Weights of a small GPT-style language model, trained from scratch on English Wikipedia: 8 heads of 64, MLP 1344 SwiGLU.
MLP neurons of a small language model. Each row is named by its layer, matrix (gate and up: input weights) and neuron, and shows model dimensions 0-191. Each number is 128 + 24 x the weight over its row's rms, rounded and kept within 0 to 255. Numbers have three digits each. A neuron's up and down rows have the sign that makes its largest values positive.
After each neuron's rows, "fires on" lists the tokens most often at its 100 highest values on Wikipedia text that the model never trained on.

L2.gate1342:126134148122135155159085128131100101138132107148132139127125094108151152142114111124156109146145081132105154100144112168129154136139126152135085132122103163100136094138147115087145156131123114091095123139166174128150122154105124173125147132131171100142118114136110116130179126146125109117167138087107151137102123151114111134142135051136163117144127133188113075123111137138160084129120145147125172141118131110117112137147141154122105134139147133145167114148121138133143097087148143153154145122135100115141115082119143109122150130105112170140108129135129113136147139139130119103
L2.up1342:120124137128135135166108128119085105123143089140131135125125099112142157134113100126161123163151075142096148108154110169136142144134114136133095131131093160087124100141158108091140159139109132093087137140149159121147128164091124170133151140140178103136129123133124128112193130154148107112161144095106153155116107147093121145136127049130143120140123127183097062115115149135154074138113160151116149136096134110122104159155135154122116134137134130147168111165129136130137086083154137153154153116138105112141122079128151110122147130102112148137119125126132113139124127118142117098
fires on: " t", " f", " d", " s", " c"

L2.gate641:130130139179155153119146133119120150133121126155156103128149127117099141169141138092124107125108113106140183121109120119090171129080121163139131111104157121119172144156131150173137153123133146133136122161095145134099116154147131156116099146116163126125158110167129146135150134145152096162086098132067116105127138169155169096123094127112100085116112124152081095171155179131144153141093113138101120101129152134145161154131186181131143151140138136119148168108123116098130132116192112134109132104104132103104149096109089121118115140124081142141147142137135107127138126127146143105
L2.up641:129129139166165140122149136118106161126127113139152107122143127137077150167153134081097106129102117104160174126114117121094175133085112162153123107116166119123150167158136134155132147121151126127135138168082146141107117158141127171107092144118161126118156120177139162120156151124153090160107106124065100109117142160156166104126107127098082080121126135139085104147152177122142153144094121141114105114127155133136158131128183167138163155123124134133164151102125115078151130117187150134108143090104143112096145075117101130119113137138071137143141152135140118121136133137137130114
fires on: " the b", " a b", " a c", " the c", " a p"

L9.gate163:106143126110134151138099097097097145072112112129143157109143119158115152110124131099117109129128109115122119085168153099093122178119107089160116082133145137102107144176133105143119158155131158114147173089108123166096145114120097151129124121174109123114153140107117141145139152158137137107084146089104162132102134099127141122149123104143186168149140121166117097125123125198149139096085145147149191103087128151121138118180140143105138091119103152122113153095137094137160112127125103167172137125121120075130116123103148088103159101096152074104154097112165133171092128094087194115
L9.up163:155126121109168131134152122138119123125143155102137096147103181127158121138117096183109089102128141121139110110159149096078091125075125117126103114115117094118116123117139138111152114164096101116130111108161089108147113097128114146131115111133124094148140121144169154156098137133125154118127161114103155113129134135142130109127157144130093101113165172132167122086114102110147159138118097132125169112183149138085168140150123121162139192090130147144113079087082159125096156128127124105123125118098126125162144107128113127122160113154130161163166124160122103143124112142129141059
fires on: " r", " R", " of R", " | R", ", r", ", R"

L7.gate1022:166113117156162146141146167154089097098100121161164104106062124073160124093136169109146123102140120091096136151171123128158102156159112116143146130140110120078112139113127146135110124143146134160154123137109130094158147114150136106144161123136124145146096105128099124164152168144140115156132117107110118165182106137127173102166137105108135147132149116111152147130081107169153141113163100140144156088101104103156106172142099162137113168137125094131100183125102152082116113160115152100122143129132134087111116103062120105138119193154138166146156102129109163132079139139083161148
L7.up1022:119140128149150142126120121150140115159118134147126129170085130127092105137126148106165136119088157141138132135153072132118117127108103142135116135099100126149136134116159150110138132156133143116096144124153109112141138135174128106118130115136139161135106131150134143147182158163133127159129128111144130136109132176110170116168138124104143123116101158112095172130138135112199107088104102148100100156097144109116122147167144154138162083117148158126115169141175157117138122133114098113135129112139127100151141131119135113163117111157115109179118102162131149119128137134095112122
fires on: "\n\n"

L9.gate583:157115095140101150117154105136136153141131126132140181116149107145139124140098129135136162116192121110129163075131130131110167151145155144125133126135164131157090146130154115107130142183097137162118142102151104178159151094117084157145133128134152117101130124137114176141114181146128125141098149082100132115123157115122049143142132132098136111131138184106153109181112072123120124099113146131111160090114146120147146174153140118138168148118057127103148160132151119082112153193139129138101103102205111137121133116125135102140128125134114147127105133132141122137135131143092148123
L9.up583:125115134117166141109075063142120098127130122132095185117094101163167111076152108104106110165190125069089148126112138158137118098145107159142165140106141069104107107133125107154098117106122112101149122127140130151133092107124114117128065130093132097084120145139117125144135114097148129129111159119104122098085158121157127147147150113127152105110112168141128128147123113115100126175144144147136134122114110095148124148088127076109135139120110145107110107124136139123140113150123072152137102164178138101127130112146147162134118128131116117110167126114136158138155146183133116108
fires on: " and", " and ", ", and"

L2.gate1009:134120152176089142125134099150090076122095109115110136133111137124094148073199137128141095166150143104181094132124117134125158113129139158139102087130118124132159086106116127107086148165158143112159173093125115103091142159136127179114135121125120130143149107137120134105118146170168117139075107099128126130160128122152123127116111122131111162102129149134095120185129155139153143092131154130143097127163118120123114136173116117150161152133152150137128128109168139138113113171138139093067126125089217141138127131116092145120101157104121144120112142154115101127162154135115136146
L2.up1009:114109108152163142125096116171108172107117116130116092127169135147108129187113151124198040140167133123112140081113164126141166118118099160112120164122093137130129132161110122126118128167123110211120107103119105138104068120112116118139129127110128148099134086116119128123157147082136122129144103139125141112135164094142117108134100094134147129104139151118117098076119173129151122103177110149159083121126143112123115114134132132159131128139145152107164121133097131103121110170144146127107083186170122126122079167108137155143106117138095183080140147132137140119127116141123145111
fires on: "\n", " ==", " ===", "==="

L2.gate688:131153160145145163094109153113126108130145108179134104144139118107148129083126211103122137104145119146110114118122158104136110120126136148168116122152146134175095139119101153113137131118161088121155103094116165130111139124134123140129159156112119135078127148147129087113133136128134177133122130139093145144131132098129132084133140111105166096128150119138111088104126167136096131106176124147074119124113146112160151123145159114135130102098167150141107127136160126151141099118124114068189126102125114118109165094105126171132115127100111136143111109151103120124139082166168124126
L2.up688:134161160142145164093113151115137108130146116175135105140135113114150132087128212102120138100152115143115114117122155105136113120119138143167128121158139129174094134116097147117128130118159093112156099094110167134114133130131120138135160152115121143077131143150126094113132129132133175129115138135093142142127126097128133092131150107103164094122144117129117080106121167131098132104176130153066120132104138118164151115142158114131127102092167143141106125137167128150141106119114117066195120103130114120108166091103135174132111129100116141136116111152099121123140087163168116123
fires on: " U", "O", "I", " | U", " (U", "U"

L2.gate567:102095155101144110121103126119072122080137100144129147125134142128117187098112135109128127115176121111106148094143094154134150145137139158166113115152119149114137071147147115116105125095139144087089128155146137119133117135154143139142146155136153093121133127137148129094148147151158132101148193088086127137105129148125121162165132092147165132153169109155097099137132120164110095112135136150089124151114113158137083151164140118140095143116167143131152116176176133166119118085159140164131114108135124146162142092182125109128146128132110114133144142113120124141130136140159150102
L2.up567:097169132104141139158119134124109130120132104159139123116109096139114109151117076110146128144123112106077146111106129132121164092162137155125124103133093161083132100155137135126135154136103139120113111134126182120123117154117113149117137090134178133176129100134130117117157132133151146128145128087144117134133152156113138142101112081167181099145128090174083104114115113127127094136145157151142156180121103144126130153174122160132099157130155148114159096090138147137129100106111146123148137138104099116122113120128170117085137102139102144134160086114146116175100172160153132118
fires on: " s", " t", " d", " l", " sh"

L9.gate946:116131127176103150145114116155110136093123114115146119115129161121087149107142114143078140136135153149149178167148147142104110120121166149126124148155141104112133135122135157127127107134132098133097128160146141156160111162134099125139095115154153168131154128115142114140178136116105157136105133102088119091130137113106076124130162142116096111129117105153152093122097173110088134136106115168120135122175167147151120144186144188157100136128116162132108136099083109108123133090097149158149108127151138107150107121137101116151173172129105130124130139107142128148093117109132103104
L9.up946:151149139130132142121158078103073106125128128095146111115122126100102157139105111123097116122164139112134134148143104102106113107109147171161110118161144137090111100116193123133134136139177133106125163138152143160130110146133109182075096119136161128128130130125111164176121116146119093087161145126096145125140153149139132146138132092077171120155182148147098163162143183078130120122174123145095137146185130135139145151135140163164108140142162148133120134137105127121135105089100186148140098138104098124107154120151114161121133128121120111175109171118124112124152121095121139174
fires on: " b", " the b", " a b", ", b", "B", " \"B"

L5.gate748:148099094140112089166150101144125123101091142060110121087138117133152137145135115158158117119148116117117159121100106090130138161142161067154140163119157146131119121145102115166104069132117112157176107132117145144130098148127085113121124154189092190189167124131125118143133139115142113138098082158129145108118146133168175119127161134133100140128133130142095133147143146159130124147140110141120127139183109124137130111118124110106126200132146140132107124180131127175094121094127149144115124163108121106134108152144157107088145118161138129126109168164097132119105142122146119120
L5.up748:176117123150093145166082126111139128140132143075124131088167113126145129101109162078100137113089144115112114090172178116075126130140150107100126126109126110169133109140114160151138119164198157199120125093105132111119141069132153175117117171147141138089161173113129131130128125122122117164153118147137112123115122139149124129131129109161096138170122158158099128076175102123130140141129140168091155090094127138150141149175106084128110125076136122116115108132131107182137132123146145143051110136116099148125148144128149120125152084101115138110118158092135123127140084116097119159
fires on: " | ", "; ", "-", " | −", "–", ":"

L4.gate572:132121139121141085129128144103127129141111132174099105159115107142118116118131098105096094134116129140098118155133071133124138124123154161102132114148141172147161119120135105147107150109159144138106130151147117117061108130132129130138128100082121077236144156171154169158093129185130119148128118131100125139152096127106095105161117176138139151136173138125129123142145159172155126129150098147128107137105103123179098125172155109056176179186135081166132168113113171102118122133127187103095118105124129113129122116167130129148105129122170129161140106156146112128117082127125111143
L4.up572:129131144134119128116132152100117082135088127139132126124108119135118124173096107122098103132130179122114107163128069147089150098130124134132139145114125133128134151144150110198121160153159119112114164164161081108093121169135119115134120118126135152146149134164128136125128148177120112109089137109125141107113120123145123140175165159144146096077176135120145130114159116125135108157112123134142110142127124135186149125150124130097167108136119133112137141139100141128120147118083083117157125156106123174154103143151136137112168112125131117190080097167148137103146108126113108104
fires on: "\n\n", ", a", ", an", "==="

L9.gate1338:142128129143143058112120146126177145119121129123103164152104102136089147113131127178160111101108149125142128102140138150121091107089110160123127130153098094119158145176152142114117119130120101139112133111118135129147137129113110125118093112106138138143130121123111162137142126101123123149158176156144164147089122137145080147132138123151129118130148155132121102116131120119148126122087138113178113151088084186130089139122142180120141116116122117166093121131080128131168121153103106113122132097143112131144131123144114144094136136124127152156112121136100108112158151136090153143
L9.up1338:143113144128123109156102094143141158159109127111128168101119102137137124126077117183122173131111134118110117113121120130130109135133151177145096165138060153141125137119139170148118096131099075116124103116134096104146160085138116120131086140080097107139160092108118146125120135138094139085144156111135161099148105145121106121127143141158103174109161163134116098104162124115080149166104141130126153135126142132130155127123120155145128111086143132135101163085133125124158115159152117126146132120123107093141098106108087134154108114122026147099131106092136118103148121122103107176
fires on: " without", " with the", " with", " the", "ed with", ", with the"

L7.gate99:107120141113174126120137094133099126099126119151136140100123159123118138141124112130130122153117121095158126139130159138126162127152072145102111146102128137148121141150149151128117163137090139130157108123157140140192128124114085100137115142167099133107109126129134150119113149159106140188111112077143142120154151136147120157130138092101122154134146119146112130174085120134102139138113125116130139117138139107149153110150133104122103127124100136145146164153162105119136137149147112098140107110112123139124165143117136119125124177150100105165124164162095095130151132148129129128
L7.up99:113133102130142155134095107121130191125165122111146126125127114121179118118105058070137082150131140171137125132110138105105142104142086118147130114113160144082107147150169052150096099142136127139147189133137115128087150122094109137117134170156166091125134073134110149159118152095149114130119109129103125142125119159127112127152154123080148126158151148160099158155102160097124127140083143089134137105139150132125122147127106127106075129089148123093151140107120141136115136142132157142125124142100108095118123129131091163179128133107100070127166067116166125137190124149138126101
fires on: " and", "-", "-b", " or"

L2.gate1142:104110145137119135077122146114117142141117137151099068127150112159155108153138111125162101156121151084076091118132169108151119115086148132139119105096089106113124089122107165115122157115112139145118117157129112148098135145094133189095169152098145096105121127118112179180100183111182128079160152100107120087151136162176133110104126136123110140103118147122094130120137122150145139114156150072104143144176143099146175185121094156128107095188127193148153136107109117111128139137112135090104080121068145131095118152137087124100165093084115112116133145094142151144111107082105136119
L2.up1142:163074140127143097119124123128146133128117070152104130117136127109121132136087104109121089120096153148124135107106109107132129100111134132153135148096136143105122098111148113124146131104136113151114159088144121156133109175122080140118106125092145068115152139116166112128138168085091169187115094140123159143125081125148123124111126103136157113102117131185092113106108128156146144153139095145142118109150127114096113115146140111083144111151145118155157172170137136146108036128147131154116100110128175115095143191093118098074123121100135137108130093168179113132138187168150128135
fires on: "===", " ===", "==", " ==", "s==="

L2.gate876:105133123156086143093088125094109148125126145140131102106145179127080111060129123122073164121118125134126118140148123133106124121116140160105108122105146116096146118114151174093165160085135124118120121170126156149100121111137129165082074156130128141106153133162125122098145063163113095105093137118124128100133135130142091146144135137076078125128160103170128053180140131091113155122097097180081137122138132127200089113138153151141137119149139143135134129113101134086178144134096187137122160111157116141146151107108120141133127106123137115152141147145135090114160148123109107154
L2.up876:075134149152101153119117139107106155130149118119122097105144156097101132035169110101118146122101134145132140147137112120087123099102123109092108122123140125126139142123160176114145149125145137113157107182123187157125127119140143130099119119109137154116147150161124111112161107157106094117107137111102149120156144123145080143120124144079075121123126113166123085168139129121127138112107095165089171126134144082203091128120170153123135114174118146101097146116106130068183170113110160165113166170124112128157134105113097123147113147122155117133172136128110110113171137107098114144
fires on: " b", " the b", " a b", " the f", ", b"

L5.gate999:139173099119136149091115132125146123132161139118139108118138123103102096131102097118125097103105137132124103122179130167120132131147093138093151124118094117129130094090125105101103160161149144153139159169109130080128076150110174150115143157110110090130134068152118149160105135145121139147122148151173141132133116137132129104109133164162131202113110163089127122143125173133147141131146118150158128102126109118167129168129127151100163095074129157161091136136097108124125125111124165090121131122130101099089098084169142147141102118130116149163159130114124144152116126104118091109
L5.up999:096127158120139141104155142137106135116138111103192086135067108107153158173110134145147096128120153149123085087087146137113111154119133136123122121109112117147098131145139168097099092129166116118099141127148145116130124101141120113128174155123122067120136169167153167144127114121063132109113133165121185127166161107106099137088146109098130091149113144132119092173113110121100152114151160168127130106153167121116128137153137131116096107122094126107146108155107119093119120127151137125131136122156128172098140134120109089150117144099153144094145122098147071136133116151179107090
fires on: "==", " ==", " and", "==="

L7.gate539:109104125201134105142106132103138148170123106116084131104152105132126148133149106116120140178118159099104153098124121122099139141164121149128134138093128106109163131143165126125119178113171128153129156130111162108157175143105160140121118092109128099174121089127111111137097143127150154137129132127106150129128143118122139174137124146172138134125127139163131121100135139117192135135123109162144139133082117114093106114195146161102112136049102121121118120152172142145117118092125045124123159153170100119116128126099174130111150132111115110126162119151126136106153103127170137184
L7.up539:129118133160113133122132135146138111095110150135126095128140152098095117139116114122112170095085138169084145157179067118122106100129094130107100129152150097165128138075135134068106157078147151157135130134119142160137122121116127107143168123143142111124139138147120104150125177156163157106124135109114098110120161130121168141144097117136148109171108161146109127144116159128160083133155113112152076140171129112090130145151142156161159131162133128154088116115132136138156127152123147132143139161082125155081114105133104162117129135128151132147122151142069161082123138086173118135
fires on: " and", ", and", "ed and"

L7.gate927:167152131165137097112140119191128139146152151160091129128097139099106130140109106165134161129125126077143122111156115117099131063178144128115087098104092143114149151099135124142156135169143155161156166179099122129138132123107089115136128076136136174145142097126134115120124071119096126161165089092147181093108149117129144147142155121132112093090117128161149123152091100122086160121146093138125150147147120141144137125164080086153146136137072127124120170148145112142163093099115153161062120187129136079086132123100147175108127059114106128093079115130118107103112087122161161123
L7.up927:173129135139153102128077115125138126155098132113066126128170135133089126107074149164140115155114126133105144121130143162095139098150136141149106085121110128122116155079107157136130148146142084162131185133124129149119148055142118111156161186148116123137131093132172112124155111112133101158096143144091158054127104118162153131100128070137128114098151112140127126114138104117153136150124104135137150127122154129133152122140130096130097107113156125114126157123166124082132121122115152129129123155133143099149146145079109157080140113132089142126147134164105113069109087159122140127
fires on: " | ", " is", ":", "; ", " was"

L9.gate759:127145092108116107111122134116114142099116127127089138172130146150116167111103100153103122117090125134118139146132123127169085090135122117125138127155086135131134158112078138144125104116136127141128156144124126181113112165137106127095150129079086125144136135096114119095161158113139114123137134094150102161100085136125111140138139146146141175105160152104105117148149119115121121128129096125137093148125152158149166133142085122113183152117147129168102157072154087091145134175092141089113124155103165087158154109147114153112143163162151147131101133103088129093165114111101145141
L9.up759:111115159105143132136125116136125150156075148148140154109147098139142134084122158147114134127130122134144134124141138195141115110099081158177144132121106155150142149163106131153130160156133095127057079161112103085135119103155173110148151118100123118132124077104138154102129123075119130128131117115130134165107102135123140159127112140100123093146102099142109126104141113094119159135149153136123136154082172116127106131077152145136121180114111122174114092096173163133101116108136149129149169171135087126088160090112132109154133124127124114095153125092152136103157114119122134134
fires on: " with the", ", with", " with", ", with the", " With"

L4.gate998:155116122128171145089089094155161176138118125138145068157084117113092106112103131136149150119118084122112117125119106099136149088151141104116139114117077135115111119093089097121110135114163112110111088147119141160099147123155105148066143100115147119150123139148132123124154149082140138081132111160123127095130101139093114129097107094155166200119145130129143131103140105100136143119146145151147144111117143106133129157075164130117152103157132151094132106086115091127133152142124126121149121113125146128100126086130089130126125074129123136071139142107140093145135155103153161091
L4.up998:118085083126116110130135103137180141122153149070087139122106155113142138141177137140162101139101115152123127148089110117142162148125135126109140126148132165130104118103141102114104137116234178105122077123135131107095113132085154108071159154107130086132126109130142119126141140156140119124102134091150113115112127112168139090118105126093144115118138117119163139117118125146128122075100137141067167133143135130110126121129106117123114133124122138098113116148132083143123143138132166133133140118144090118086101122113114088170119080136172135110157135110168094132129128142113143117
fires on: " ==", "==", " ===", "===", "s=="

L7.gate1334:110114155140174125127114125129130144129116101108121104084145148159158137160144077114117136130089150087127161077157125111134133154138166153088139126123102104110171094128133144137086141121135135123139157174122122117158160092103101086108103084130136104107147134116172119120100129128129139132083130104156170067106122094106105155136124103126117108125148165133138096142104153135125130161145152160129159130108140093169087105154108145060130147102095139171082104134130119167079134120107099105150150163188112123101119123115138142096128188106148135156140085146110131092136127143159142134
L7.up1334:113148173131142151117111085148128104155144106112134140124144150116119119154126093130133118082123174094108145109100129135146100132126113112167154112127154104089160074116113122115134174158131142140161141091101154081175116116124121109146146122140098137171137099131162114107122108158141100176113142158125173082088141098130120174142129120088128152185106137164123094121094145125090095121131128159121107169082165126168094148092110148106151169136109134119129100078116115157100138134102158127116092118129125149140111171136126154131109139109150077110186113113128134115154168145137136137
fires on: " and", ", and", ",", " or", "s and", "ers and"

L2.gate987:158105151099173121153109150126079113117064157106096117138083137150151135092129144154122130111088095150103093142177142134160157139106125113128129107125088124163082135127137114085108126127082125110085145105137125104108087141167173131091116145114133129112129113110119175169143107150152115100084150129131112112140123152131122126138101077128118103163131153121090124170093128107148142131129129129150132138139100192141137169100088102097130147124128138153163163114128094096147110135137150138161116107115146111115122165150135113164119104120152128074114099168087096137122164115125117144
L2.up987:114144143147154124135129159120089125080110131142107151156091174195106090142119119159134110128094137150154158112143128100139111137132118159153106123157118137137094138140124182115093152128101144096095158144140137158137114136129191162078140164116086165138088118129140101132149094137127098116093149118135112125131143140140133106104139148091130124124098139092105093145135160106147177097097111130150142121154146137095175160127129092138098103090116138146094152163152125122131115135155118169150118130169185116129142122121149137152127174092179157147120127098117156142173118153121122155
fires on: "\n\n", " =", "=", "= "

L9.gate925:089099176118133160114071142092206111117193147158111099087138186110120121131156150112152140085128117100108114100162117103155139141152137086132131124112115119164110158123154133120128137120130142166135105122118130143135114143105126138132070103170131132127134179112124144149171159149132137159093143113150133124121138128122130137148108127141137136108128087140096135091095125144149149130105127116121126120112137137134113139106159138077133150161146124133099124120132103111116087140138146111156099120126132112157081096097150085107152084159151099113130103142116109137134148143132140134
L9.up925:137140175114157117129135141106130103138155130135094086092132122108139126168131093182093127131143130109149136130126094116103081125137134133153171136098126120058084119093154089126120136146147134109136150164132131153151154120097136174122115157125116112131113102146072106134144100152126116163110168130131178143144107117135122179078129094109150098131118122091110189119137184136120128176108088133121117131147105156096050122125104132141148130101147108137139125142112099132147106156124105087145123137109122165109170112137171146129148154164129166152146117143115141164080111170141170081
fires on: " R", " r"

L7.gate73:133105127155140107136113106105122149143129088177169131109150144103172142188082110144144132128178130139152114137143149160087146135101110118120169123100129123118161136147134100128138160117134156125134099150128122109134137168113130104137092092120133124134141153142136152107115117096111131148108137135165137114132147168108167124111181143144152136104122132101118133113140114134144111096136145132159140104103109156123109119065120075105104123130050084156137119135143112096138132134158126081137135087146154128125113164111151117116115116174072150100111132152071107116147130098105122128
L7.up73:129178134107183144104146114113128144146109155123156088124146136099127107133092158112097121120146143089072134177160117107103133112170132128116120150160137141144124124123139105145141107161072132175122137158168137152146129134163102109105135154145135163098150118149130102068146146134096162145111134066150172136116125123127142128109122121115106093123113146175155109118131137182125136098131116129145100149125174152104131130104103121161114146100075136157130124124107152128099141090132125121146131142146125177116139101121139118139118168050131138164097164103121120145113117124135116128
fires on: ",", ", the", "er,", ", N", ", a"

L4.gate171:160125138130159151114113088119136142103154168121152167123146135113124105132136151134135107143129127131159124147145140125110143100146167120140139153137156102099135152146168141095175130160160169164152104116107118120097144118132128135073135198081149139140135109124132131143115107118168125138112117123085107112119148147148165107100092107113113098112102135074065137157117163142109117116137138076112104090127118140133137109093141120159163137173123129107105110133128105119119112068108124089151111118131111193145146106116120127099139157143112148106126166126137132126103092130178134122
L4.up171:120106152124131171152134088127186156128146160137162134114147155123146132088162151129157100146107108107129145124086132098119135099105109173136172114109116111077134135165145161134124111132129136115167119124092140118136109123131167145096140189079133119132100125085146090120125085183149117093140105133127141116143104141131151114119128114110143121147138116077125111180122128145123136146116102098132114154103143150082145113109132152119138160092134180100144108120107121124095062091155083148145134101107157178109123145083117142164121184146142162161145119111169112152129134104134134109
fires on: " the", " a", " she", " they", " her", " his"

L9.gate1046:150118125067115114114103111114127132120144113135114130139130121091120131137106092127107176106163123118103121161098120150154135186141125148123103149157140134155142128145141075172140099127124138124097129165149110127145139142142077156124126142113148160128160132164135092083169139180082162113116135112135101075153132089155101086158129161086119126095125107142117105108077084179150153115090139062122107129143146153096083120110164130121138138087139114152163152126158132139110118141126118089100132087178147140153182107117128090123099133114155166136138114098157128126128082122122133098
L9.up1046:151142165122191118097133113147137112133102165115130152133132134119130147147118073133121133085124148151116121129090147135108156138146129117154098095177125161138107142098131093140107153130108111112117126165091147109127138145127079145129133155136141138101136156102137117084139110133084187133108124116117130089172138124165080137154156134098134138138114098157134149140087102178108140095116143131110137115139119168129127131115148097134114192106137123132093158111169102117150106171095135109138108112160123162131179141119099116129107148106145186156170146103164130112143097135123129093
fires on: ",", "s,", "er,", ", ", "es,"

L7.gate932:143150104144099089114125120151094139122131116116114151120114135100162107102134165144130130119091137103120111119130155115104166134129155156116158163113076150112111137092129099171146105139148109139137119142133064147165138121086149097122093139148098095105122061142126094072139151134178119158135054074167149105112087096155068108140109126104129146127108128145113069079118166126089149143128177152126115128117128140096135143153140173148149157137139127158107096168155116120120132079090115143134129125134142164075157113122100190169123136115135148117139148151133094139149119117122137143
L7.up932:161120088138170139104168087145128181125124126142087149112135153111140142112149151138149137140093138065076150122119114106129155135095149137106140138165120116149117134136148135163171158136064126171192124137141072176142083087111145127112121089150110109080135144131109094099128111134177087156114107131135103114119095054139131140137080117141127099121153136118132094122134139123145126109165111132133178104148150110135157128147126165158076133117100138125101085167117117099149085120094139122152120135140125127113122142116098152182153101143128127139132168120173085112141150140163123141
fires on: " was", " is", " has", " received", " appeared"

L9.gate290:143141135135151119112132137165104171136144124142126140105136146150151130167133129115102122105135101074132118146140068136117137082109092141141064107138143150111138153126136134131090118133094128158153097112126118156111132138137110125123106146139149103133132109104135130096087124133120152110100131146120124118111151115155130143132161137119155115120162113121146152145117111160078140136130145134154130105151138126063132160112157122134142126125108104160129139159191120107130094162115118098118123075188102131108131087160177142151169152094088177134132145098119104141169140124109144101
L9.up290:111153135107133130063161107167154130089099132113123152141148164119163114152129166132126142063147128087121115100137110108088168138139119148126147135105143163130098095126158116135080121135121119150127149148092118144133114127160127176119162096136150083136158070146128162100091115047177115124127138163144115127128141110130101119133146115108168155144113137166145127144083139123148124116104113140185089110121118136097083144101112129115121159084104120127090156145135192098124127159124119170146148132154119135134126115182067097165153137091077157129130138110147092144140110125146112131
fires on: " and", ",", " &"

L5.gate570:157085145173108103121095137133149084127156129147157129084124130174126080129190083142157156115132135087097165119130127091160138103119137121111144054145088100116096125165159104122140148135104139094136130110137138119137173095149155139149124111142115165135111130101120124107140112136148111130143115123117228081152117139157144133125131114108138138147124099129164146130149110120103127157126103135112147116150094115110149131111117146174134103099105158154076124160133178167099126108094152125139110137137161154117160122144133157117110108110116130161154133155192143123139139111135165122
L5.up570:130113130138178121114113101151088121102110144127113123137135116100149142125118112125124119129112160123117082113129107148158170126110124175131143112127169102162135118136121103143154112135123128135112130137137138108137156133088096144138128107115129111112104098134153130096124154124069147098119101104108116148161180106113105139141135137104135126130150154161108169115106112135130137118125129159127107145139170072130155164149133170145125127108127135162100101158142154113122151177153103149120184137090110092104151117113125163147113122128107144118160128160137120124128183110132110130
fires on: "==", " and", " She", " and the", ", and"

L4.gate818:118127150069119126120170132121092126110113141123117159110105134093161115101118132103147171072102164092090158102134143124134155128131123149141150143120151127124078079106142116160143107145154161116110147173114123128114137133040111182117143098164127107120163163129090101110140142184118145114079142134139145117175113148125176144120125112123118129103122097125120084138144127136092140109101141111148106113133129120139151098145149123162119156128113117143157143144138108129136135122130165146115161065160108145183135134141091128140121139132166116125124075111129106108187129127099132164
L4.up818:128158150136120169148120112165138088133121172123080104137117149125152143136134107111135169150098131061153097130115147093133102143139172123144122153148148123127134118109142139160134116136157163120180180149124105091152125088137144134118175092164120170152144135159113138139097137184097151112085111108137135156088149140097139155140118098124104107128116120114119164148138111147149127083146118149131114154144121103146138127153135097170150136110131164097133160126149167111093103131148128149148161127131119114159108107146113145171103118133177123168125124120143159163121091097149107125
fires on: "\n", "===", "\n\n", "| "

L4.gate342:182123135143144153147101146152119120115153131126127166100113076116097105127122141101183119094164132145083132113132159154169101131123107101119141112136156146123127119120163135172129117138161110164097127124113156095044139150135150136105078128126125126135139118142151112131119107121157125118091167170116131110092140110128110123115161114099151154145084111085156110128097106148118118118152124118126126123098112156151123119159112143152142140154094170169138095116088074090084125125114128117130152106164107149114154126095155100109136122093145107135091173126133071133155143130100151114
L4.up342:120118151139149105147130169161129129124148137108129159113084162098109079148138161121103094098114133132070108149117121127173140155125111126086129134133140113125152124179106145102134112148121104122123158136132138142064149146137173132101113158100136120125117135134171068100113139166169181103163078156113131106109169118118116120131129133153132141139119145088082116146125126123102146144168138134112060140115121099107092114131147190133146142131102180161182135117109101107086074107087118140144139100133106164119108111096157120103156150100169141146113177155118074176099123118134176111
fires on: " that", " he", " she", " they", " ==", "s that"

L2.gate754:152174167084159175108141134106121107109144157129140140167156098137145132137117073109123151121145132128131177113130100145144133141083100139117147117161140089109148063113118141134135131121085139114128114139096147105130106094167129130186139151079145116126113091132168115138156129144176146148119111152104109100136168122137110073175114138121171108182110129108100130153168116095121151128111177118139142098116101119105124143112141130145113148124185110168126136142122128094135078159148111114111140083108130113101085094255097083115116165112134163110163131161116111110166103130119135107
L2.up754:130174139085152141137118133156055099143121183128099136180110083158103157113107105087144147154167096127162150168108097174152136104122096165122141104144125089082126133152155104118144110087066130139132107092087134111144115075150130160132101115075124096103138149122113134130144142154166122129131118147122139083141169104129104076112129120066104120145151157101127136111136183105094141100137149113117114100089121136134133123146128128123127122092153140146120106132152090116141141161152077156134126101173158151113135105164127133104121122135139144082125119119105097113124149137149152146
fires on: " c", " and c", " a c", " the c", "| C"